Weights of a small GPT-style language model, trained from scratch on English Wikipedia.
Size: width 192, MLP 512 SwiGLU.
MLP neurons of a small language model. Each row is named by its layer, matrix (gate and up: input weights) and neuron, and shows model dimensions 96-191. Each number is 128 + 32 x the weight over its row's rms, rounded and kept within 0 to 255. Numbers have three digits each. A neuron's up and down rows have the sign that makes its largest values positive.
After each neuron's rows, "fires after" lists the tokens most often just before its 100 highest values on Wikipedia text that the model never trained on. A number after a token or word is its count.

L3.gate322:127080110177128128134082139166112175055086113151106090090122125107142152175139176109106167146167071136151109203159101128096127169171128111176120119177113150117141071145139130112135220126132157110097119132146121112022141121078152186132098120179094166152132194161111158193139159111152132086
L3.up322:177134079107096088102139128131144182098160086111132166187141149133121118121077126142117060180104147150162106234141098201140126190146109100107149184117098149150148162114068060116136144151081177102163111168147177107091087128106141161102081129116164125168127063096132119141164117072139124181
fires after: "\n" 87

L4.gate238:143106164116151113158119164106112162134081126137167084108143133134162119187086118067115070135092160096116193081096174147109196124134171121152147115155216091118103170167122161160133127119120100132152137080153175124125086145082149129123143158132101088121092051138131170188182139181102149154
L4.up238:178126057205131166152108143172131114060141114156187196126130159160085114149164122185154132100103153144096159123141087134130091131062134122158090098088111114130099138087155128110104107144107162133125155159055080125140086119132079094110112048164144168114107142113138046113155176118191081103
fires after: "\n" 41, " =" 38, "J" 4

L9.gate181:128151151114085128137166098134153178095075140148116152151077112143140181139100114110133091079155114112135171161079122078117203146151129134158111106099094121100108159090083092130091107064133138164111094094117146187093145169128126076079153141189091112126126114133142138103100125138107202109
L9.up181:123176069067123126149149074149105157116121197154137126107093177156139122062157127157145164109161122086129109171130143172104104150107129128134146169086116115126178148121171164157135110122098122095129138168102124106165167120165118124113137154090137172084153123152123130183139139097178120150
fires after: " W" 20, " St" 14, "ate" 12, " L" 10, " Sw" 7, " B" 4

L2.gate24:134161134164135080081121141167152152133124149166183148135119083088100160119070065123122109132119128139127212163110094153084090149112140106136123131138082081130202154141147127143091124097092145172147129115146147113175183146140140140154105114168114116101092087063179164170143142130145157109
L2.up24:165124106170090137094082083141135118157133159072174138082132146116149160122135120149101133153125157110068105168077125167162139145130063121097073145151185060155148082102101150165075133142122033134112160135094071145149120079127090139196122155102104133141108140141163120071089104139141177131
fires after: "el" 15, "ic" 15, "ol" 7, " w" 5, " Bro" 5, " O" 4

L11.gate90:175173169158047144123090148104161092098106125102097181135134102199169128105107080156108125169102153126088131018158101124155156086122136116158091079131098099136162124161081108154133130112043126121149096158139091139124114167113133129159145127107107114088112181166175102163160087128124149179
L11.up90:132091121163114090176161143077125133144071086126171173133120137116115151131093109093119123116109103106132132084126119182136131139093185135175172110114137199101158147130099097177183107156128120066129077108171142114126131189129102156147105198111144123074155143127104123114177106061084137145
fires after: "," 54, "6" 9, "9" 8, "8" 7, "7" 7, " the" 6

L6.gate158:089076151116107111095175105174093121148113105097140176164146119123097101133142155137116108130131097155117093069099174161123146118115166119123094148148124134099168095221124119097160131145166092096065138059186142094172090115048145089150160123142114164131102156147160164164118183079132136162
L6.up158:167089096157081086190126188158173098114200107148194141128140122069082183139111146123154109083084092204070156132136081085155081097094109128133152153121097120125157152136025110122128171151103140140157111172065126152168147102152120087142191072151104132157107092120149100130102153141125139141
fires after: "1" 13, "2" 10, "8" 10, "4" 7, "5" 6, "6" 6

L2.gate47:092199112170057082119111094136123129104091139129135148137094058160167151153090132102119157140145111094116141161092166148162153066075127116132118201105065143135133135187099172127112093123145127129160148134149112118129124036122099061127071117115127122065104185150137133111092098163097129161
L2.up47:108116140188064100171112104115161115143091055160147120114089071213161175108126162108113105200141118097074145138138121119143115100156115130070165109120119072143109127189143181131166161136104069117144133090136157098105172096149089105134106105134125115162098126154135124135091083165104155133
fires after: "." 36, "," 13, "4" 8, "0" 8, "7" 6, " +" 5

L9.gate473:145145093149116146099167090145170119192194139086181124111100145072153145139113087143129159138172119108062118119146118182126198108114190096119132153113167111150132131159158060151104143142104089127184094160094143081134089091081102147108079238153139142092164118094160162153116155127077144165
L9.up473:145122113107135120171109150177181157112097153157158159127157138084159147142128124086135115134153178115152089155107102088130191115123128152129097075075160128057106162110160130145102160130113117139130117163098139087112116167138138203094159102196104141162168118157191121161127148095174106165
fires after: " F" 19, " b" 9, " G" 8, " t" 8, " P" 7, " T" 6

L10.gate394:183144084138090127145090156106147146105155149170146072165064101157167120134170098098180207122097136154102089118076100136101111115109170093129132144131101119166148119177114133158077083146109119140164141092079145103124108095070147072070125093169112102104184142106158089151128136099102179135
L10.up394:147168109146137105168139100156150125106202161094153134107076139169214155102109159106144136133212116088161128068127108145157112135170082115105066125074155152097149093194098055096089106132105154102121071098142122143132128113160161142112145177109153156178139101131148088171062154088184139120
fires after: "\n" 75, "-" 10, "==" 6, " \"" 5

L4.gate52:171100164138147108150142139078089087084137135064143106194108162137127131141153120171167109108217137138105116084106099146121187108150141135194112089063133125208120087142107104106139149130105176148135110133114124184126135138113143158137124159119140093125136051122142183153127138167156112089
L4.up52:117107127123096139124151114129149146101139165097139118160134089112095123087103074124125156127101058094060101100136044079148122137171156107171102121079097081167153104157116164149117167120102158144068192106099156157150185092109144124101158110138159110129121132148139139168137166203108103159
fires after: "\n" 21, " \"" 12, " (" 9, " the" 7, "==" 6, "/" 5

L10.gate403:185148088059163077118142083170105135110077179133169108161130110132125105158122136136154096184103110087109106130159125096103172157203156122140097174100154127090106076114130163094186127153081175103122125159139185113120063100164146125091097172136089113149128128125192111142125188174135149160
L10.up403:099109118129092137113104095102102125159184085200150116132144172050183144130142149120147131106138100142144116095131110099178181147072131140120121135137117134112124133077153149117146077146134144082077132117095174094137138122133151134127074084041093126163189150157110137132154178097115093153
fires after: " b" 19, " B" 15, " p" 10, " h" 6, "," 4, " C" 4

L9.gate155:105056169108129098109109088154170101115144120155085118165159146123153161108119105201152158198143106163056148128164146178121160156166087149146101130086117089096160153210100115135108126109131123150082196117185196089144142147085118134130147118102093165059126134142158095186124116152106160092
L9.up155:133081107101083150146117136177132139144084155175079109096157147213134130176124088148155083171127126171180131116150136088059144109112122128061147152155107112102125160182076171106150144115130097121092081094123174150148148135099153104097205161160135126081132107092127135118136140171107193089
fires after: "st" 21, " st" 8, "ust" 7, " St" 6, " inst" 6, "d" 5

L11.gate142:135089134107070100098102128095105158101079137136177157142061143206137088120112131064120114172207117129160130137148104119121154081086123129162121143121069110162104144140168053179121091128114109167089116102146174148160112143109125098105093147090078105036078206217111124184166158133106122140
L11.up142:125228121099146099152123165133127188130142142205166160121098147141049107129134113149144094152163110086170126152192119133120121162146104146134094151174058142109110083071138136121164138155164078130055153133095082163090123127092088135173059107164146134119083097115039131151125100148102150113
fires after: "\n" 37, "." 22, " part" 9, " =" 7

L10.gate34:158145184124108120134190118211143131159106122131144106166151097191127109112116110113160164178164115116191107145059164119130177148101103131165142171127131124056101126163165119114106147148118140144098136150153099121147108136117152130117086168196132119067133129188141153123102133111180110170
L10.up34:082158120094162108184095195128141106105119107099110096183109099151135090143078131115108089189122119144122123136137183037117124204156127117107102093050185057104145090106078191105132121119100148076097146102122129159133137141120122080111114143139131188100125124080105140136137155130168133165
fires after: " " 24, "%" 16, " em" 6, "A" 6, "F" 6

L6.gate506:155121132098141140127090105159054154100069192113160160115090118150123107158135112100191126146149157090099123062091160142150157163115076144091127185130128125190105094110200188112156110092148111116149189114137118134102144119070161124123182104091112110110167121143108217186098116133154127105
L6.up506:108142186074209089095157126122138149057105154134137149110137144137191100171092166107113075151107177143121083166122158058156133121153145183095205144131083146188056102138130131157111083093133119152121164162145104139148101145124142176077126093104169137132144181136095127159109163152124127123
fires after: "==" 30, " ==" 15, "." 6, " in" 5, "\n" 4, "1" 4

L9.gate127:145109174127162126143084118103107155135142093171169159134157103168129112170137156170144119136142156122155120108132106165150139171102173109126127153140100119146124078124148121120140148072127089165125114088165151130138177180121130089150105112076135178151085091117177223105190140073176112095
L9.up127:142103109086142099184118145152128093120192121084124141141103071188197114144169151137102115106165127098098103128187143164188131133057137131114157146127149172183103089169141160115125133095146196107130114078184116090097150114089102115030104104141101151146131106116146147149123161129138163140
fires after: "." 24, "==" 20, "–" 10, "-" 7, " Ag" 5, "\n" 5

L7.gate245:130074166143077173093131145098147166160121165135134203170151108161154136136151063121112077149128155123132167133127137101149104096101165131142106118101085146161115114178138076131133121202150105095166133117135155153169157122165114159101093157132116132131160178202133056149098116081197131189
L7.up245:125091168135177096106144157102049051155091073162123173141105148133153119123159111168092109165099193102113164140136183129106120112113146092063132153161175145162110063135132143133096156144103107099123116094193133162134107132075208166066135104145099148143095164131103137139125166150067145197
fires after: " in" 41, "\n" 26, "," 8, " to" 7, " of" 7

L10.gate304:081098073199183122139160107161112147116130129159146160088118139099173153126171075101138108183140113156129116131158117111082200124137092082158127174093139078118153078157061170130139099107159083143134084114130139142106151148164165062137180110091111179088141157172142131157130137104152135092
L10.up304:152199141134052163172133123190150081112098153119132164195134209079168111127113124132114123175195110177084137105168124110167172100145136160102106126153125153122085173159165180087138118134096169063113140141103164140169183130152106146114192103155121128108124056141129098069098110169138161161
fires after: " K" 21, "st" 12, " B" 5, "K" 4, " st" 4, " F" 4

L7.gate294:136076147117144114145117137162151115135113159087118171144158148108150094138125133109153114175101149135117134144110145090162145078088089156139166079102107113134119081126160104196116125130154118129121081072142176113148122134137102149048127132148134171103087187085151095104119129136151176129
L7.up294:114103128150144051122139113154129149118163152156109115121101074163126144134095130155137124078087155099110137138107196128119118100067124128128164145165139092092081138154168098133122175138143140069099118172173147089135135118146106134143131173211145111127120145174098098072145151102132149149
fires after: " 2" 23, " 3" 18, " 1" 15, " 0" 9, " 6" 8, " 4" 5

L9.gate318:144129146131160110203207114119133092086182055119120140159130089179174115171152176090088143098142145109139113158154110124116146145090126111192214160105102183204146113159141114114129092113161091184118115076106171111107093085117163059128078111131115145117162144174132144153121140139129120142
L9.up318:157125150091106133147130167092142105150119071119076104127063137129165120150072083096170093115091065098136126106142090118129176102117119150116111170175146134131104086121136196126166086115192189114130179090181152145102101080151094106099094146122130108107114085182146155170105128159102122179
fires after: "-" 20, "|" 12, "–" 8, " 18" 6, "\n" 4, "U" 4

L9.gate11:113086074167089113158125113119136141124128114079163115189149139110129114138157108083099115145119216119163138100086083070120131128107151068143084101146117060117085109143127140165065132151104107119172064092138127147093091108152141105085118164074098102116166174155173132180141173144178112095
L9.up11:096091058158045127144115138107076121166190119135146115118100097158144136160118067136132198145170098085140079122127139083146175173104146155183114106108142129159144133157179185115116118090129097122116101063172143092062074174150109141120063138095186088123106163144099077158139159074103101194
fires after: "\n" 40, "." 39

L10.gate160:101151091132082099066126175114097157178080120112107136141113080130165147103114082138107168106154111153136182112094077125085121125141189108118179168073135079111144145167139138138113130133118142155127127090173156153128169062082148111161102135165108157105097134168170122130165125170180070110
L10.up160:089135119080103098073178125129214105145120149130216078105115113068100107139197141151131165115133081091109056161131088147124194189137129144101133108148119130151185147109102083130181158136113175152123071130095106133145170112115101100045149105110121096145115126107133086115119174124137056120
fires after: " St" 14, " J" 14, " Sc" 11, " K" 8, "r" 5

L7.gate312:233108166145107118106131103170081199188049149120112165122086114147135170168125163081151151127145141113161099129090148164095114139141153087161129150135152122100132109149164102185102133166129140153112164109147143165070141101075204080082076128201104140132200123161141147154109132142137100136
L7.up312:102123150152169167167140140182157113150107125062065104149156150064135151139136113186116155172147161080132111134198120157130216153080101122123157114082173061107086076133131091095145120176136184056123117143105133103136061150109125137091146123130126121084109127146083091145196122068147094092
fires after: " St" 14, "r" 14, " W" 7, " v" 7, "ol" 6, " U" 6

L9.gate456:132147185104086111139183088202090125086069124098081122120117089125188144184202087112080093146140141119152143101181193140063143066163138129099151164098087125175109158170132154142089104114135142139131145084179172137110157127142137116156129151115097173104138078185094148201100106091131102110
L9.up456:142127119119038173092151079110103152063174119095089120160127186111169113127091106100097128143182154096147125110125141156103154115085157118157153150131159169157132137146141142107131176195126173104111110148139150106117174088117101149168103109207112110101100137076100124160136114176116159170
fires after: " the" 39, " early" 6, " K" 5

L9.gate257:136177155088122104145143129156075132185106195156157080090117168114165130131152144155167103123181119119090147119154183144155138175138118126062139117178143095055150128172172160111158148108125108077146191132128177133127196094107149120121078149114126122121186058141144193149154171096106104117
L9.up257:121118090119123101114156130134116135091128136145119138153120155085149073100137102092125145131153183156125092140121122165124154168108123111147110131094134130152103167142153109154123088124145149167162108154137094131164139156115118155143163111109152111116234132141118103141185075111072114166
fires after: " s" 16, " F" 15, " W" 14, " t" 7, " f" 5

L4.gate65:180052122120109136135071183133133145158182104141125175116133127082160106188113069155088082114122188079139168108126078091150148073075160097169127081152151087115126152151135137098111148152151104147097099116106187151142136183137140093123145130141104157091076111115126115165191197102176107153
L4.up65:154114155125117112121130109171057077115047115149156161122122185137215152159117161108100080124159116095074155080085174133064156121116123168125182067121158081095084180118131179169107110097140092123119095106128143112156110133185111102175110114104104106092058138118123125163157134158067073164
fires after: " =" 44, "\n" 30, "nd" 4

L10.gate511:160125124184157163104156102177065163126083125141085148171116149151125186134128129124082083161159102103088121138105122174136194084099115135153105090115140133117129089161174101063132153161154138125087146112126145127132106128167131146062098090083100144057106104200213134121098117150134111129
L10.up511:124139130129167132070134082123115176132132103094172097159106123146162095129128126123151074095168130141206130134161136178155141077126076172159168102126103153092135140109128146098157147106188115118093121127128129132159137119092175192122184075184143157114163086109145133090090155091123088133
fires after: "==" 38, "===" 35, " ==" 14, " ===" 7

L4.gate94:137123119217113180095157150180070164131080191088192131112118140067199100185125048166143116135138131171060148113106110173160132113107162139162075118156159111114061109139137167148160072096129140101134123106103176104090116137093134136123133110082116102107144111147150166194165112143132085187
L4.up94:091138075119113152108142132161090063116078145069103157163124128093155143139110132064121115142174119129113156115183150119111175105109137140113118181205143109085113099164097140143149122122117182154173163121130145119098178183079158096216139151071105178158170133141135143115092099126093110103
fires after: "," 31, ")" 12, ")," 9, ";" 4, ":" 4, ")." 4

L7.gate169:161134143157116138125129152081142156167099110084098162128151105146148136166135037161177141124174182142156087138134116074122125117112116095199131178084101123185174137111164105131153072082115074244181123121113157136065155103116126140092120159105111112102070134120152153157124144097124040115
L7.up169:123093101144127145097139043162041175081128177157097146137116134103101137137149169096081148112133107101164156115127172104150121091149104110149108133171083110138114097141143145093090146122168139101083118101128144167102055071134235089126127085132082128094101157122190133115147137127156181108
fires after: "." 75, "\n" 19

L9.gate50:153071115144065119150158124071136172125131190076154074124098142096226138137086095110169072187197123094125152094153151177112142129135124110190113162080137160142140167169193156162134149129100135146157181152135140145145177127100140097134089205138136154132144098166131121143139187121136152137
L9.up50:139091086135117101147212173120135091111170121108141131123117119158120116115129140135162094092153154101155090101094131103118146132116119094119163041087155133159123150061100188097110140113108098064123113142125109198122165144154090165127117147056076128159115161174120131163171135149093099173
fires after: " F" 19, " f" 18, " V" 9, " D" 7, " v" 5

L6.gate450:115133090113136176094121104165148140086116160121174022077147094117174148169116058097165128120095098145123207112063107113154133131138108163094126153097153103090125133110136138165107086097094102137120080107148098102176135123084129071153106128087065113119050106123168166146121159160126123171
L6.up450:152184072149101186121082144154118133152089136121125153103134206112111172117097131120184080166079112157169164122111109125072139160146128087142130061111097090115106174095147101126071121101142169126115117099134123101110117128146170098159090075166136107110120118136098093035128137090148142123
fires after: "\n" 22, " =" 20, "," 12, " is" 7, ")," 6, " as" 5

L7.gate366:129099129111078111155120140153115187114120155115149116191099130142072128158118154144161121140169167150182124096101145098140140099124150100137129101134100099150115163122099110118112172182139131156134152107095106138112148162126121168064134135139079157137136164148158145127195202127124131135
L7.up366:131067098090130122166142112180116142122134125154103064129093148137133140086139143143137060096108058153096111151104158126173142189121132123118139096138131082077157049115102141151072142107114099067114177097133128153134224130147130075153132101120198072096128148105103138147111155144047092185
fires after: "\n" 48, "'" 7, "er" 5, ")" 4

L10.gate19:112144127106166122139111108150117135120171153075098147111140149144137042150112091112141124172177136109118152172090101163169154173110118149166108112114123149072125104150225109129109138111124106133119151141089206112143107064127119110079084096182104171127125102179178077214071180119100169153
L10.up19:131145107126100097092137126191119169099166165101148188073093138084106122140106113121178120121118092128154041136125110174082117168091084135118154135114138109136155143188126169104089112052118156173155084185181116129121129100119104109117105149137184094107125149123178054145148117168149191217
fires after: " f" 13, " F" 13, " b" 11, " Sp" 10, "ur" 8, " G" 8

L6.gate472:096077176141103146159115162116128148135159125157124164098062151125120121211171041168124104112165121163100089091130106159115049183094152138206083117080097076166155124165129145129128100100139122151162121135135146116115094142137093122078126169146092106081079178120175130204133151088164099111
L6.up472:151092122089093119122164139132110114187124137125116107123161116148156128100155160165130132149146172179134174118104179142106163178073148095147139100193158087076126175083131129204080135146143125137094107061094102106154144107106109106147091089176124138155143157130088119139179115142118157087
fires after: " =" 46, "\n" 44

L10.gate360:127134140115170073099138151130104129111058174147184143156114150146208115134199107159179153120125142179153147128085125147201148141140085137119154183138055137151150118086126130136103093132134128141202135089131150193178107177096125162100121183129144153108162081110150098166132143139095170118
L10.up360:130076096164186166110123133098131138184116162120093123146143170165129084110112175114138122116107129183127172133071060110144124136180106140184139137124084072125125123126105151067066149171184121131133100119101116133106127109093155141119095118103109113088130124156140236123134081139053185116
fires after: "\n" 36, " t" 11, " c" 10, " C" 8, "er" 5

L7.gate509:155106130133083089120113164073105121109102086132119075170146110155177160172093149068069190156155172146075173052119144103150161106101151121114082137130120133127096103133124111150105070130189138124162070121207122158165101079082154159126171099133116092145119183145150133089140152103128143143
L7.up509:133135111097141092150111123135185111095135101080102094145162130117127111107085081142144134075175120093140137085117107170086156132140132141115143091126138091113132067148116152029105143051151165132156160164141117157106159102111197136127137150095166174146160133058154121125108136105134178094
fires after: " (" 39, " \"" 21, "-" 6, " un" 5, " |" 5

L9.gate268:247172138101115079109128129156080158130138133144088135148114162132125095126090129074124143124175124088154131127182147117080164153113079094146088169105142084182089102108129112111130071095103110148097108097112183171163139096085174104105153148141089178100128106164131133184130194148150108156
L9.up268:117151103086116128141145093142141119131111087158139124084116151142124045107104098172077173183110161136165080123140153096139144219147053139123156182144107138097086166106091152148145122165132132172136122064147130099226134116131151165088111148142105186108129056170096149159211127100138109137
fires after: " B" 17, "b" 16, "-" 15, " W" 11, " b" 5

L9.gate123:135074104125103091191142109090140139104102161100150098131114177073157068138088147135127151146178119073154074150141084152132135145117133166166129135122103077128140109179184119114054086139167140184154161151139110130143108132102138107163135134120123200089104150169110151169083141097171195123
L9.up123:099121078095132066056075126103145096106163136134160102083193167130099078125140136186147128150151125135166094121168173147132111149057145094099117220164111111115087121104172158149084159034167116086131106114158146114131098090112119093113150100140173120131110064128118130070114139090117124117
fires after: " f" 35, "–" 18, " F" 9, " p" 6

L4.gate175:076147142141163182129136098097123127132075111138129107069092166106105147125130117136144115159209098218103142132092053143153183068122102119144094062144116134109139090192099077164071123115097098177146133111171129120154070089104140170092085165126116087103105152180197100119143098110097141126
L4.up175:103045097150112100097111159136127125112159088185170124104143131101135097169103100130157082059080168098111134084114100177083157108144109065182133133089140100126128136126100107105110130160129143158077094161126104203079122159078158145106141129114148144149146129124099136173188153162139148124
fires after: " g" 16, " t" 15, " P" 9, " le" 5, " f" 5

L10.gate288:101069160089155130142119205142174146168086142122094139125063142140133068138122187117134163207087147165115104135080099129168142172142169105173140097098131152073105087120121113102142101161125124077174095124129119130180091176072147139109133127140099207098071151115128156145137152134152124112
L10.up288:187125155109199061136126137157175101142188122059146137137169156186112117186138145161124130158096123174093157136117148151156164181125134089184133164120112130118154138097125137045085076125134146113118162105139166129111084109155134105106185154141147124118105082116181200141146102158140164098
fires after: " 1" 14, " 2" 13, " C" 12, " L" 8, " t" 4, " int" 4

L11.gate335:177070179114122137117167135146152188154146123116084075126135089165195050133166092098138175166166125089129116141134147132139133144049197154192181214131060147158130136148107127099144094084152154136184110097150134136124122180102135098156175115102116145125140138157076175193091133119165098117
L11.up335:100108110110207102199162140189109144135072160108161133127110081146116185118133113114051126182160133095136133105136196144093162174064193094122121109097154135128071133157147152161129119143119112155139164118150101055144144142118127139103103132084136163135123144159149056139159181139158099097
fires after: "–" 28, " (" 15, " the" 10, "-" 10, " in" 9, "In" 4

L9.gate79:116127091138167155164140097100172158141095150083124096127162186080155115138156143140137146187182121137162100077148138198133195125104181122119105147098156176080108146162176098146100051143124159144105171145106157086165147120103105112125058168184133137097197155157143145172117197165123132148
L9.up79:077126162127084062164102181100131121104113142136092129159127110149104182163090131151099148161144156127129088160170124139129072086115138142074162122120140106120105146163121132144122109154157130131081154160173075078110145190137116165148066156125122132123104148118094115112100086093145096100
fires after: " F" 13, " f" 12, " S" 9, " K" 9, " p" 9, " B" 7

L7.gate5:155132107061089122079122183107139178062095086085106167166131104135160142143128129083127117183148137101133147134113083093161168092147141114157111132169093073162136079107096050156101122163162107097144122112114115147118128105120159122100160153120112134088073159187166108164139115125205105104
L7.up5:158149158155116112149126183137107166151157141168175124163162169098118094108084150111139123095135181157178142196170126107139154147094102125106085144103134131149102112129160129150169129159073191164160133164049166082101131078123061155130127174075087141132167124122177108122165183076096072094
fires after: "\n" 42, " At" 5, "ed" 5

L4.gate414:187109186155157098158173146106098121166116188121107141187137166148168062134126096157160106116195116104192133109133076162110179146113104140160122116138125106131138147137137100150113074115141122144152055148106102111071169139073176170091087131160087130069117145108119156161164112126117122157
L4.up414:147066137155148098132175099127105142136146126197158127160165166180082091144160184138098153114133072118140068068122115104139124102117108165143138054112092106129120118117173105136100151128135128164121106128139080105105105103059186211048091150084117082141083143121111150155150115084104131080
fires after: "==" 43, " ==" 26, "===" 10, "\n" 9, " ===" 4

L11.gate491:196129173133118105161138112165092140165121157186129117176166142135126140133134129149118141123180194121121143107142072154072177119119094178176107117126135093167075099177116082156106129114110112164124145105190157136108140085099195107086143077102084146072098080058151115149107142122134152100
L11.up491:157122116159080112138148085178103152107122199164096132206169148163097088125075122106146089112182195105137143090129101087125135131142176148145089122125096112113153096134110135110135130115153180086097111155135149079114154100113174143102162097170126116120085163119169160135159143103107195135
fires after: "\n" 80, ":" 11

L3.gate24:120100093140104105105166094074098146078139138167157143108078128034120094187147099157160133156065171094181121159112116126152150145122157119115088142111135086116154065163180130126064070130114081104099124104111190149109134113140112086087114117173121086088088160141075162145170177133132116099
L3.up24:135117132162119081104091091149163177075153156094145057108093142114091086091170149161151116178117094110133118169164143144169217156162164184143108155118091076145095097081112107026101107078096160078141144147121113126175116095158135117102081069143119116155122135106106181148130202126129127123
fires after: " includ" 25, " such" 20, "," 19, " well" 12

L2.gate481:096132125178107086131174105092125135110111080118149149134080129174144139162072077126115173156160091125143177162118091134129079059109192139091108180140199070133164138132107137184126167120094131057136162094173145114148123121132141084101129130128093131116113114169166142140130147168119067097
L2.up481:148068080189141093145168178173159146130107103128110079097186118123127133128057149110149149082074107131150151125141172140164098069141174147153163100121087146043196127165157157161130091105151089139125115116163110141075092115116129153137080119186134093101119176129138134126153104155138187096
fires after: "." 51, "," 21, "0" 6, "6" 5, "7" 5

L10.gate492:129115139131071095136102143150108159122117167081191159120137093129133163117060109130090133125149143100151106080184097111127152133095116141117102104139166108152088092166130128208100138091107102143185090085142128074123106129119081100052087105088065097076121156168076120229076142111120169134
L10.up492:096207116105115110141107117117099111126173154157157157140159141107168130097156185148082196192163139072166046112133101159117167150144083130135120092120159157150105209129107094121141148094092132092137106113105145071146173156112152136058100114153134203139135097136132077186133134114150132109
fires after: "," 43, " B" 9, "ad" 8, " b" 8, "b" 4

L11.gate317:142107123155162116076123113181158148061095132166140077139174125184152071171128057115118160099164129100166151113112169113199164177167142094151134172106088139200146106168140102153106094050153150139154044123125132114097116084070089141110110134122158099104153153159151109132113142138105122154
L11.up317:085150125111145118120087112116144177098204144082148112090113076132131089112127108164111211098110115130099107146201159128139131198097126101109144126186126181162120144187134109108129109148168091124107067077107141099095121087109136100066041119127124121123104142128166139149153171111124137160
fires after: "-" 19, " re" 13, "|" 12, " |" 10, "." 9, " Pro" 8

L7.gate215:146128195094149102135181130129124160126136086122177146145094124178129126193183178096116139122157119094122105108091132169147150125116186098173101147106154094128139102147141159152145171122145082159126101136115142088143130064072162103072072116158077137089126131151150195132107153131141085112
L7.up215:084163166093099143095150149110067177126163159151135169118148107176126129149185155121145114083156124111170096149163107184128115175136114181185146159144143144156085112055132162104187119120163087101194140140123150095117154109161158148132108071169162138135110127123141163155163119118116110114
fires after: "==" 65, " ==" 21, ")" 7

L3.gate105:128126097153126077115152129127102114150110139152108133144154186134090097147130175101137112170146142114164107055079165112116176078136155151154121134067147139106056121117159160125090087129121155105102125103127150146112130088132174124104062215041129121108117149210084116151093110144121129160
L3.up105:107146100105176111170094111121150180067109156127167110127092192137134133145104098128095079108117138170114122103143111136182126148143133087128123171125165178076105080109192130155147128115188145120173178120116116118094154093108104118162100096149193103135098122137155137068161134175111121137
fires after: " \"" 15, " L" 9, " n" 8, " I" 8, "S" 8, " Con" 7

L4.gate82:169039121134141105169094138097144099116147108075129156119157122162080104183131124138144178128122137160217141104147156143140143154117186154141153110109175123155146132151118107159131143122101192195121084102103132134159129119075142162074146145172115137123135137112148136132138105134097140140
L4.up82:114159168151130134137165143078080164066097112061154115125093147115144073097101137136194145052186096110141141130179175106083160115120141171135141123148143156178113105153179151138087125135125145141138097045111112163154140165145126113137150113108157145142103085122159150126128076149093167133
fires after: "ra" 17, " the" 13, "|" 13, " w" 6, " Sp" 5, "ib" 4

L9.gate186:160132144113095122122133110119158177184012122128106158109123136074178121133142107078163143169157139167183108100130153130108163150080123114151075079118089089125098137134106137167059120091109099104154143084125183132102114096112167103062061158163091146078143144159127110107104111145095107144
L9.up186:116091110170087095106143143145104083138062114157174166091199168076124133146133149154124141117188176092128090132168079130150125127123113168140121105117183108132127133085191177144114134097155138119099121144087145101080087171094102133142148119090166175126159096192093146153100113063129074147
fires after: " f" 28, " F" 12, "f" 6, " V" 6

L9.gate212:150129119148165062120154105153119101159187120110108169139150140143123114158089115085142123139154128067197181090177123205145191155025148097135106142126143094128081108167189103121116108122146107112051118136155131138124158168141110095101096166133111200124135136165139133142090172103113115180
L9.up212:128165123100148137155140140105106157188141187092211123123137115156131135151062122122099193087136164122140184100099104118138133145159164117175047116084124166063101132125126062137140109162105151106119083160117093124132181131158139137132119091129171138137150172109149190133105148182188075114
fires after: " v" 14, " T" 10, " G" 8, " N" 7, " P" 7, " M" 6

L3.gate149:132159144135091098101124118179099069119079126113076143140100161160139100168116133117114114129087104123122135106044153102169121140107093055129133140073155146156120101119145129098100087129133093203150106125116128141165058129117147161050088100150087109140197114114156174136116078152101177180
L3.up149:124157118088115085066151130172127107153141140148096116121188165162159151119157156081079087092084136082164149186148128153140114161099135115144069112140056146151148127109163148092103192068143126114114127148134156140103102156172169190099103089069215126165160169184133124117144121114117145127
fires after: " s" 16, "ro" 15, " p" 13, " comp" 8, "p" 4

L9.gate379:124134092140059139161100099098147141095078138097142113143130086133133167142081039178143102216155107168120202183093168154111140106163116161183152068106113109163185134135171123153080117114153100136157072117155123106096119160102125140158108149148172107126125129152183118141111110079197133168
L9.up379:104160126144070119119090176131141135053210145103167150171178133141133126138116094130143129182106189125121083158156181128081089111147108134167098118079118130139099184173134069131182139167149130154121132122096122123087113136154139101175109091075121212164156120097115149197155166100105126085
fires after: "\n" 45, "ual" 9, " as" 8, "ate" 8

L3.gate210:145086109130092101117079109171129130122168117151146063105155145152108125152178131151097172175095129187197098143131127171104187136098159123095084080126139128134128137120118115072089094127159159136136144140150113153052120099112178133131112122177094210120122087141092147153144197107098129133
L3.up210:100128136140061125144240090174128134109125160136202156096098104136110155096178146096127112112155139120107149140119104136128176144197166162116167085125158111131129054145131135100077161102155134146097181128131085086165146172105138079132072094108156102128090156157053144082149142139111087153
fires after: " such" 20, "," 12, " p" 8, " U" 7, " P" 4